config.yaml
n_layer: 8
d_model: 256
n_head: 2
n_kv_head: 2
head_dim: 64
d_mlp: 1024
vocab_size: 2048
activation: "tanh_gelu"
norm: "layernorm"
norm_place: "pre"
norm_eps: 1e-05
positions: "learned"
qk_norm: false
attn_scale: 0.125
bias: "all"
tie_embeddings: true
parallel_block: false
init: "orth"
init_std_qkv: 0.049
init_std_o: 0.0123
init_std_up: 0.049
init_std_down: 0.0123
optimizer: "muon_variant"
lr: 0.0096
lr_mult_o: 3.0
beta1: 0.95
lr_head: 0.00473
grad_clip: 1.0
warmup_steps: 200
schedule: "wsd"
decay_fraction: 1.0
decay_shape: "cos"
final_lr_fraction: 0.05
batch_tokens: 32768
seq_len: 512
doc_mask: true
train_tokens: 230600000
steps: 7038
dataset: "wikipedia_en"
MLP neurons of a small language model. Each row is named by its layer, matrix (up: input weights; down: output weights) and neuron, and shows model dimensions 0-127. Each number is 128 + 24 x the weight over its row's rms, rounded and kept within 0 to 255. Numbers have three digits each.
After each neuron's rows, "fires after" lists the tokens most often just before its 100 highest values on Wikipedia text that the model never trained on.

L2.up145:150138106135125110114136111156139112106149137115126143092138130102145126123149100133122152158117116110166112114175139116148107133106134099125103128147106133152138107093130120173152106116120137112094156109117135115186151108132112143134077129138186136078148123136147122094139153115158144127103124146095105119147137087147136116114115125146146145111103120123135119168161107133138172165182
L2.down145:123146111093118119108155150159140145091117149137102139121183129160109098074127114094135081135177155124131120103127154091141105150115122134145143060146120120183100130098165113129141104130097118156089141104109127109099109130071119116104172087168160114118112131130104122120102146140138158137149146121145160132146122125141138106144089128076147152125084144129131126142099109117147143134117
fires after: "\n", " |", " (", ";", ":"

L2.up889:129142119121114114167110115142167128112141092137106128155107099117117125107139079149125107101129132174141124125153132130119130108148133125149086159128171085101113114114098161095119128163118145100140157172133113128141132100141141154124082132110144123131084165140121139163106137054136168143118112079102105143132128111112182123111164142162120152162141130123150120175155160134096141092145
L2.down889:116102119148140137098131133138139126091134118133143122097091099119167140122078131158125124138141165156139143167108121121145137115146095132138070162167138130146135184102103165137193097118174136128152125113142124097136108113124131127152147131126128158116126132112151055125121124115125139119100103153122168113111141120120124141165126111166131154182131098149096127117096157139168172158115
fires after: " b", " c", " C", " f", " G", " p"

L2.up514:162102150140122114097130132162168142172139147113167133136181132109082096086131119129100104121094131148106133142119130117133117127102134143078164141157123097082125141089129128180105148134105178135090132148163134087112135109099130090120146125156120115126157099158133153133122125106156145170130155146121094086136108154118164110149128099098144131131061143110124160138120117117114093090151
L2.down514:102134131137129112097123100126109125134103095167094145118120108128135141103103154131131122103105133124134123146122104154143154142072137122122152120106117131115108119153134149081093129125128103157151122156100111161098146131153141130150114102120149114183151125122121051119144121098133096086158111133134159137133131137140102134158114139193146098136131123178107170097180143102139092149105
fires after: " f", " met", " car", "\n", " fa"

L2.up489:101165095092129116142082121109160091135131101120095080129128174086122131138175133183130135088154115137146122123107120102113096170125103101098103147135113115116118124114062150152161161140128150159135111150108114116101186110123129198136150122081087135145076130132143125096134113113134137125118127152154090101138088150104119110130177105092128111135176111095120140137070158105118129145140
L2.down489:113069161126165107138105141134121139154142185111128134125116135139105129132142169129121162082108147119137115113114125152142120194101122124142129097100090114129122110106148101130126069137131114157131110140117119131147091188160139157103118131163171120116120145136089104126124134110139134130135132075127157151103140063129104152162121114136116158128115151114102115157199146082144093146147
fires after: "\n", " |", ".", " —"

L2.up93:108118181135125099159117102151118133137110140098150166140094125145104092106135187138126121128155126126135144095127124119130130129172108142123120171124110152101112123110118091098106150132127118128125160146108119078125156105141166169107133160150144125113111119123128123095122119134134109085141150172123110125133118151128091147152128153105181084099154126154084120119126141086167105104147
L2.down93:133135110144110162120093112145150144163122133097103100163106137115144135146074126131132138150108155126139069135132119131105128157125100126104124155125100150109166134131138140114132152159125161121175159130126135098106163149131137163109137147135130135111107131128145127147137156142147115073091105110099118123132117138172124108123180118121163110166115139088144077171137127084121077127126
fires after: " F", " f", "f", "ol", "el"

L2.up741:139125132177156171134114131116101183163135092107127128115148162084148087125140117142097124117146131093161112120121112112108149138124131136145120131135144075171125090120108138135124158174127121149124160152108140131162118139107146130129092163136153129139114149147142132128132144145184138174142134084108090127130083106160136126160086138108110103098138159105170133122108140133137133092143
L2.down741:170105061163139098134110116132130103125120155130157156141136152142137108156137136116133123109097174135121162107131131160176161123153079113163121111148131165143147167147148109101150144111164093126148139138115122126159133130144142152133131156129172144115120145109154098145098168125140082136113075121120108086091086134155122113111145137127140137129181147125093108151137151100134128128140
fires after: " f", " F", "F", "er"

L2.up799:142106160175086085142163127106133163098122115088151107095114154112083140129148162147118140162128140093107170145118143112113142059102116115139100082099123106100163122110116115118143172101135140114125123173124125112128141128141126141132109119104112104113177111153112136139136109110154126118078166141127157142088095118158103156150126091170137157128109149135146141129132093101097109123131
L2.down799:155114110100111156135148116168140137135146147165151124102087092085089139116131178139108121117117075120122132105121087129123165157137140138095114121138115118104151146113129100103155154128139094143118138133095129159117125146125132116157147159101166129108115101125114147124180102133141180106179139126096146133128112142143164119119136120130153129110118088154159115104128135083088113120122
fires after: " the", " =", " The", " |", "\n", " A"

L2.up15:111111121147074153140136131122138167127111149159144107113125123157177171149134107131111108113090168115102094095157119111146130089140170131137178113131118155117094115160145177145145116148158155139129137124136167130126131106180106132121136142129118086131133143127151109102111129127151112161133126164127124119108167080138143142140114146108091112141103105139081100132154084102147101103090
L2.down15:136114171111125079146148139115158151180130123134164125113111139141128165128095156146109108111136135122129151133136113137142113127112146117122134150130108132142141116120113125117043132142138152129148125149104126156152088156117135097049135150126105141114068143067106152165130128095101109149137162163105116158131154134089146176134143107110105158108166115105171161109138115104135164123126
fires after: " ", " dis", " per"

L2.up476:143106110110126110115173135098077140098107171144102125145100136133145090152141123143164116154060148134149172111145113119157130109116135132150152147158123175124146134128164157137128101122115122143160140074141132168114110081152124097143136090114119141127109111134167126134156122105121162136154091169109128121148103126102163147108141134094113117166138118129132106131134143126109103089127
L2.down476:168143099106151127120116068117122158112105116137093135130170135130108126156156106095161127134148125136188135165130150121164101164117110119112132155149162115126146123147116159168147103137078128052105130136144122129133141126132130122118129106162130079107139113148123115127157115127181110114101110121107100071157103136136092117140135138165157137157096097144139134141124113125093152175116
fires after: " in", " on", " was", " "

L2.up357:108134124104135116100156119127130150111149070105141096121129116145130076160107138141099200061148122104103177112074117094147087125150116086134115106137104129166129082110127112058136141132108162129115129097139147137136118144127115152102132107116165157162142113141119088157146099120112163174133120116108151166129127145136110122130144170151083153089075136149136182127167119167152092103151
L2.down357:135164137109156143140174146123154199169135118167151121138139152121144155140114109110147143122111132117190140105121144107153124134135126160118085134136129145088095173134162096113112171100103141056154091134109104166116128153114125104127163094140090095081091145097160101146161109132107091092117117145136136093153089124117103113129129134116157100161093127130114113121156136117095131110150
fires after: "F", " f", "o", " F", " B"

L2.up933:118151138114121162142087165135113105117149155170170173173144106137106121170117151139116110093127181138130170107125134128134101136186124124138109150130131107125148107154133113167153162134169123095127122069134082145120127183139090176124150152130106141092092173152153108135125121165141122125144143138154123120145110094134106104082113105088136131148117105164162131110118123118129125120169
L2.down933:121163129174139111174141125122129150112139123162128154157099168132101119151133159140156121075109130165112107133131103138144128160122142119121112137133121140097123141159100116132127099101132142132125086075134150146132171072129113112118108110128157121167113197124153123144131176123125134099128139143170116106144108138127122117117121141139115126169113122162131160149135140155128105152160
fires after: " ", " re", " Re", " gr"

L2.up632:137124154172131120106150101128176135114114095124122162102141178131100131136165101072163096130126133132139118135066138125097145128127083121092134148162150122153138132098103156165151137132147120089133070161133078104105196081132121165127152097128124163139131115134131121121153129119141125134110143085121090129095124125124102122131143158159149141071123132138177127125169135105104138151141
L2.down632:107128158084122138149089194144108139114165137119125097162130111113159140145107149134129123124110159116136110130137104140101121134116144124170156098151144129110086112138193119120100125123115162192136118103120138126146085130151125095093139150117130133145157139108132144134127153127114146132165131154097121141120140143136092137102122106110099090120136107133086146117175110076108104150139
fires after: ",", "\n", "."

L2.up486:122117139083115102148108153150135159116145098153132102115125151158096093096126098132121169177096166116173113165101142176141124125140137132144110147111118120146096110148105130138143166186115107106116109113162130112144124092117116112144091155122133141153141147142100186132173144140136120155146098152113146079087104150124143148118097111101134134123107093166143115111124112122077161091170
L2.down486:138112118152130143163139104191193104140134158124131122166129089138119094077177126118143099120101161077160122107088105100115095097142119098096170127101134188122157135116127133141131129080105106147158145118113130147102136134157121127157115108143069141155119108095119114153145142103126096125101116110119113134140136110139149138125135131144144131108093156123127109111149105147136122128164
fires after: "\n", " (", ".", "ad", "G"

L2.up384:157112096126099133128151131086130092107139137133136140135090099122146144116146160120129137113130117108161125114160105154128061134148098124106126162175162134137086131129155142144080105109133104100145107157123138152154132137120137158131164134135087097135084147167091153080147190102164155126163127142134125110099092141123106133099143106098144154123136131142174134119155129113080119127124
L2.down384:133113113102123149119118123180154131132116138137113130111106142158111126094155137140139134128139108147095090111165093131115085119161136119110112114132141140082089138150183163099130108081174119093132127103134158114148115094076117160168122118114086129096139147108126164138158164157153155090176086095136127117130136119131108122118170159143123126102119102123140080169183142087160129119161
fires after: " ", " (", " P", " Re", " App"

L2.up1002:150126129124128123171079139127149102130135115133126140118122117154135114101102134170128096131135148147123143145099121111154124103176136123157150119150166138109076112143149153159143109106101149103115142155148107156126146130148099151121088156160127169142104147125101127101121154110132139115133129116099118120161103109169125135090105114110096089104083124147169140112161140155116108139144
L2.down1002:168144124127178137146116117130154139169130095149125136125114105172134117134162108157116146152122139111142101142139116137127102106166105132156086141069151111123133111108133088142084130161147100094153141140127126116124133157143140147134094155155098114097130096141109073156165172114117134111098089162189162102115131091133135170121157124145137135148169073146134127149105145136127138136142
fires after: " p", " co", "ion"

L2.up565:188103131150114111132135152157118123107145071093147136151128126121092103139120145141100152102162105125169137148076144132110115126141127152116080138105149138121150140078064138167117126143086147114127152086123125125133123124147154126137136208151099143090166146135098147130150137134133134166133118109138104135160182140177156120140138149135103079071114148148124100129088147119113118137135
L2.down565:148120096090109142140145155130090167148120129127118115117116135139073129174156165152102146154110115122113100133116099157128159112102103155116134143103115146120159100126128077134127150165083122141152133150122140124082106128130104101164108141153120094105134134155126141215114150109125112077143102117104097129130105068120127126137129104144131169099091146175145133135142098081159137106144
fires after: " f", " F", "or", "F", "il"

L2.up234:125175107194153133127114126144076119075135113103104127105095134094132079136120151106146156134133120111145124090122080118158129088155136096151105131125102136124086127130114117123137106153101114110116125145126146126172146128165100121064117143144126129124084095112149169109135080146131126085102124124121105140143168119104123125104154132140061129154152137125134103109145143141102148110142
L2.down234:152152115119140163143105148123131138117145105123110117170122133087101133063129105161108157116128113125169146132125124127165146172104162103080130118086123128104105106143119109165155138148099117089107128164107134106142128102104141113148099169098122125128161097083120144112126125153150156087087132120077155190103133111117131169156184113136139149163116082146124121156146145107162105111135
fires after: " f", " F", " at", " Ch", " la"

L2.up578:195112102104115179122135133127117118122144137107150131150146142143113064109120166127131129103144134150147149161131102115125121098171160098149120166135123094176130084106113101128120071102133097084108178127111098151142199118149161106144139109137166131117159142158173112145139137125142170136140111123136111098143115138140114117137108135141120134133116141106103124094132167126119114132095
L2.down578:115129117114184140129143102128137140147110163134103127089154170125103103126106076097137141134090134136105151145098097125134130159112106110130134134138104152096115140117107111131159098164130113151120118174142133161111133142155087144135115092158115071112144090118119100116107132145148127107095149156141133138111132119110134090152097134145159148136153165156116126112122124127126090183154
fires after: " F", " f", " Ch", " per", " w", "oc"

L2.up901:132147120137114136090130155123183149139106090093145131112119125116125148142133131141099173104122150111126088124115137155148162140125092145103093132159133114119122091122135138113105143154127127131077124152132145123108155162155146143149137174133115166129117128125136064115127126149164135129074098112152134138146160136128146130159107145115146135119170104111108127113110158135116138143110
L2.down901:122132103146114165139105151131133124171136086132106134118122097112091143135168162132110105130112127119094120089126146157144109100109153144106125143110151085109088083115092140111105113091122123115122123127154161128154148183106155143110126118117145157142154114127109114172159107105095129165081119137095071102114125141104106141171151124171112142159130122130109095099146110082174153094167
fires after: " O", " f", " W", " Wa", "%", " m"

L2.up722:125124132159143131116125147148148113137123146148121126127111127129115088161141115180117161122121136127131109108119134106074125084089106116134108163132166136146122078107148114080087150097137150121129100088120115114084079157130110113124123134128152106136166095149157114103133119170132128142128081132098146142125131130148134152109154105134144095111126126122117113110166103113120125137122
L2.down722:156141140108109144119142164149163118130131138161076150174146080156137175128136130146083133186122120153153131149119103148177139124127113145149101123108126136100098133127153122164155158148108066103091119102124108115102182097131125155102147093147097105100122088087146124161126115137089143145120138137097089111146123119134123139147123136133187124126111135166162140149107150134078106087106
fires after: " W", "W", " Sh", " O", " w", " St"

L2.up367:133112092087151078133153101087124115120170106113103113151144149141174109128166099110112080126068116127102122108141167112130095160155130113126160160148103079136118144105099164150122143138098100131131119123132117123181132103116134129150101178114134138127140107157137088118141135189158099128128159110073114179164135140179132150119149131159171164134159119133120153116098073159125142103105
L2.down367:123131101142145131117091096102103101099135149140148198122118131146138131165124117113072138140152159136097106130111125171122091164160135109105141131152137073138091144087110149149120089121166136145175132118125126103197112134130106123145121160146148114093153120139130141121096121127120118116143113110134106163101152162166142139128096108172141116130137081151135161143127095126134121108097
fires after: " of", ":", " /", " |", "N", "-"